python train.py --num_hidden_layers=9 --hidden_act="tanh_gelu" --norm="layernorm" --norm_place="pre" --learning_rate=0.0117 --lr_head=0.00464 --schedule="cos" --batch_tokens=[131072, 262144, 524288]
MLP neurons of a small language model. Each row is named by its layer, matrix (up: input weights; down: output weights) and neuron, and shows model dimensions 432-527. Each number is 128 + 24 x the weight over its row's rms, rounded and kept within 0 to 255. Numbers have three digits each.
After each neuron's rows, "fires before" lists the tokens most often just after its 100 highest values on Wikipedia text that the model never trained on.

L6.up2468:139102147141125112099147120149111135147101161148146161090162111127143094124167100150169166104105109117113086123091133124130113114114171132139124124078113120108135117114127095156127143131167144139163124168143081129119122130130146076111137157091099162136171105112134085158095133114118097137
L6.down2468:112133098125130126143078154112160171095105106144116117160129119080128148152161096110111143153080148133132085107110128112121157121092120099114159126156109155143069128121099128109168107112136135117149157123104116161123162099170117130108158100075121120098136148126143127112097134183142137123
fires before: "s ", "| "

L6.up315:126147138091122094131109129110125129138149170105107092136167140114160109133122109108107154126140167122135133098128130097130137148117148166128145138175130156140109166108117114155127129158106141106089151151091104133130099136115097131151142117169070107137122190134153135158129116151130118122
L6.down315:136111114093121135130103191119065143159139133092124104110104129123152160111169106176097103130094125158129137115116116116104101115127116064100173128090106101165162171152129136125094101097144163113097123181112124132124107160098116161103103089125131102130131147146155144145061149154144111190
fires before: "\n", ", ", ". ", ": ", "."

L6.up352:139136122125112125151123156167139126134118136149153136121133121092106090160151134093128096178149161135127127184122150118129131145140123113103125152180142110125133175114152116121133118123139167104131107157116128141113145125126143141143128107136119128080127083128100162105110129143148118161
L6.down352:104136126141107123139074140133111139150130148089132114132116156156101142115123170138095158105098159138124109134151148138130152145155158130133119097110118100108122130126104134104101104133165119125140142194131073139115166100154175116129140108140121114113103086158151127142147114134156122104
fires before: "| ", "and ", "(", ",", "goals ", "of "

L6.up1397:097164097127124107115124155094151095165162137136153160180146139122118103144132128112154121148142184103115135122139082094116103118124129191125118132150142114132141156133131152149180159131139103121158174130114116160104115150147126148173183162113144102150096169124159067145116144112078134122
L6.down1397:111148137121094079136138142172089145199171138112103128123166081161123123111111170152124130156157112131121180100097124120125146103105114159118185130147081141121114147164144128145139159161134134127125168156113096104174095123141127117088154162120104154115149129115173089099108129120120106136
fires before: ", ", ". ", "'"

L6.up2412:131125152147163143104104138156142110152143140170117182124134145131140141138108135136161166130106143192123115136060179115144094139119117128070099122120051135143124136150103163112140111124168113114114118140090106111156188131161137135106137104096142119165160126132092135129083124123109167126
L6.down2412:141140123134149143146115123157163098109135119123137104150155146127149088116120146123170096132139115118144145095152123151144174127162168116145123129134179142129136134121126114166149107143138109109121140109149139138184139148090166134123149110137138116120106114144114127110119081143139155149
fires before: "to ", "as ", "and ", "on ", "with "

L6.up631:108117117148109098124149156095175174149134122085124123129147126111122107119134109128115142138140165110144150112119074138111135136122073096104107149139139135130098190119133132138144131158147126091096138088077124139137149168123077102117139105148116163099135208131164152178124122094102161178
L6.down631:148171152116139123121103092132124125093135133107137151092111139095153164125135137109136128157181083183084160153145143101137176113135117105137132117097082133159139105136145146133137097151140106132116180145110120145166091125138111165129131109111090161125097138136151148169095122134143157124
fires before: ". ", ", ", ".", ".; "

L6.up720:127119123133159121128130093116119162137118115147113112129115096162120121146090166144148164164118107143119127154119115136112148119165096135126123092165125158173098135120128111125114153116151136183159105097114121066169124132153135114124074141115103118112121127132108119132154090101128128133
L6.down720:148108145118181119126141155106174124109076128155159119141142109144173086091142130107143150116096144120147134129150133149148187100142133122142140115138110155112174168128140116115109140107142085117119110098140058125131135137134167139125158092133136148103111101142166115160117119144109158162
fires before: "201", "200", "202", "the "

L6.up1268:132158098110105104137129086153132117172170130129145166108180134110128095129127104111157068129124164117125175176137133084117105133116110125101113072092160152120119102122136152140143108098132135128164148105126150160159143125117157156112114147125100133136150162128124108134148132095094113081
L6.down1268:141148140156119143124160123147119159120118102185103129108108131100142130113105128101125088140154099161131093091135109140120119122117060147103122046103087105132152099129118112120124081140119103128088175112154119144106166156128160110118160097127127104132133134161121134122118179133107146101
fires before: ", ", ". ", "ed", ".", "ated "

L6.up1127:130130140131154100098117151142138131139098160167135124125105093100115157143135110160187161135109137153156119164140166144112173130123128133120117134100122100139107174115103134131144135132147091132150120157086115110092160153144160123150112106112046140089145128126115129132117115124122105118
L6.down1127:165137128132094143131124150120153147111164093126119140147091087128098172130135137123193130109140111147145135117162145143098138099137131122098111109123114119138149121124133124120117133125182128094156103148147119163141102135106126082120106093164146154109176117140133126154122092123132097150
fires before: "of ", "| ", "=="

L6.up1185:124146098113133104124126090130116145130106142125119074152075113149094135082122110161139066160112126118119136118138139154144075095154139124096142140143105150112140162089130133096151127121127130184154128129100130170124120113113163098182111124180120137116167141126093091132146112129135127148
L6.down1185:120114151109133129164107131103138134133142159093085127142130103150164076167106062112137098096158121123153117137119136119093099142124079105119120143172153124148146163149154104097137104141151117137100099112143124117153107121119119103145140175129142149098119150153190109128132119157150104111
fires before: ", ", "201", "200", "195", "199", "198"

L6.up2286:129121100148135161148120095115105115153117137168138156148130097097131134122152125115090148164143174156127106123126064135109130135137134134145134120143126145186137098142137142089125174116126107108178150129167131124095100148144141124092141169089121128142108156097128115156153118107116108107
L6.down2286:116139157096141148107145126100138123127103171142108097149164137116127147121171140150128149119165122130177135117122150160133107122072152126089070115140139076096156111100157083112195117123132131103133141142134118111142069152132120156095146102105114136133068143166134127160139131132121097148
fires before: ", ", ". ", "==", "."

L6.up1642:084128133100146182108099098141146106100142120172115142113123160142158128166097141119105110128112130117084158142146168119125109129115122142111157134117121125154148163160094134079133149134123149141151091162086141144096155116135146171142135104163125135103097138114114138148131119097143118125
L6.down1642:124123132140134128146121119095108115113161168116142115124126114102144119098122150126109109153153084115067081128130105142179174110123153098102106190117167124103145140085168136101164146147096134127157109138116086127116092121113158132131124139109145165118095170151136082182118178109134161154
fires before: "to ", "in ", "at ", "on ", "ks "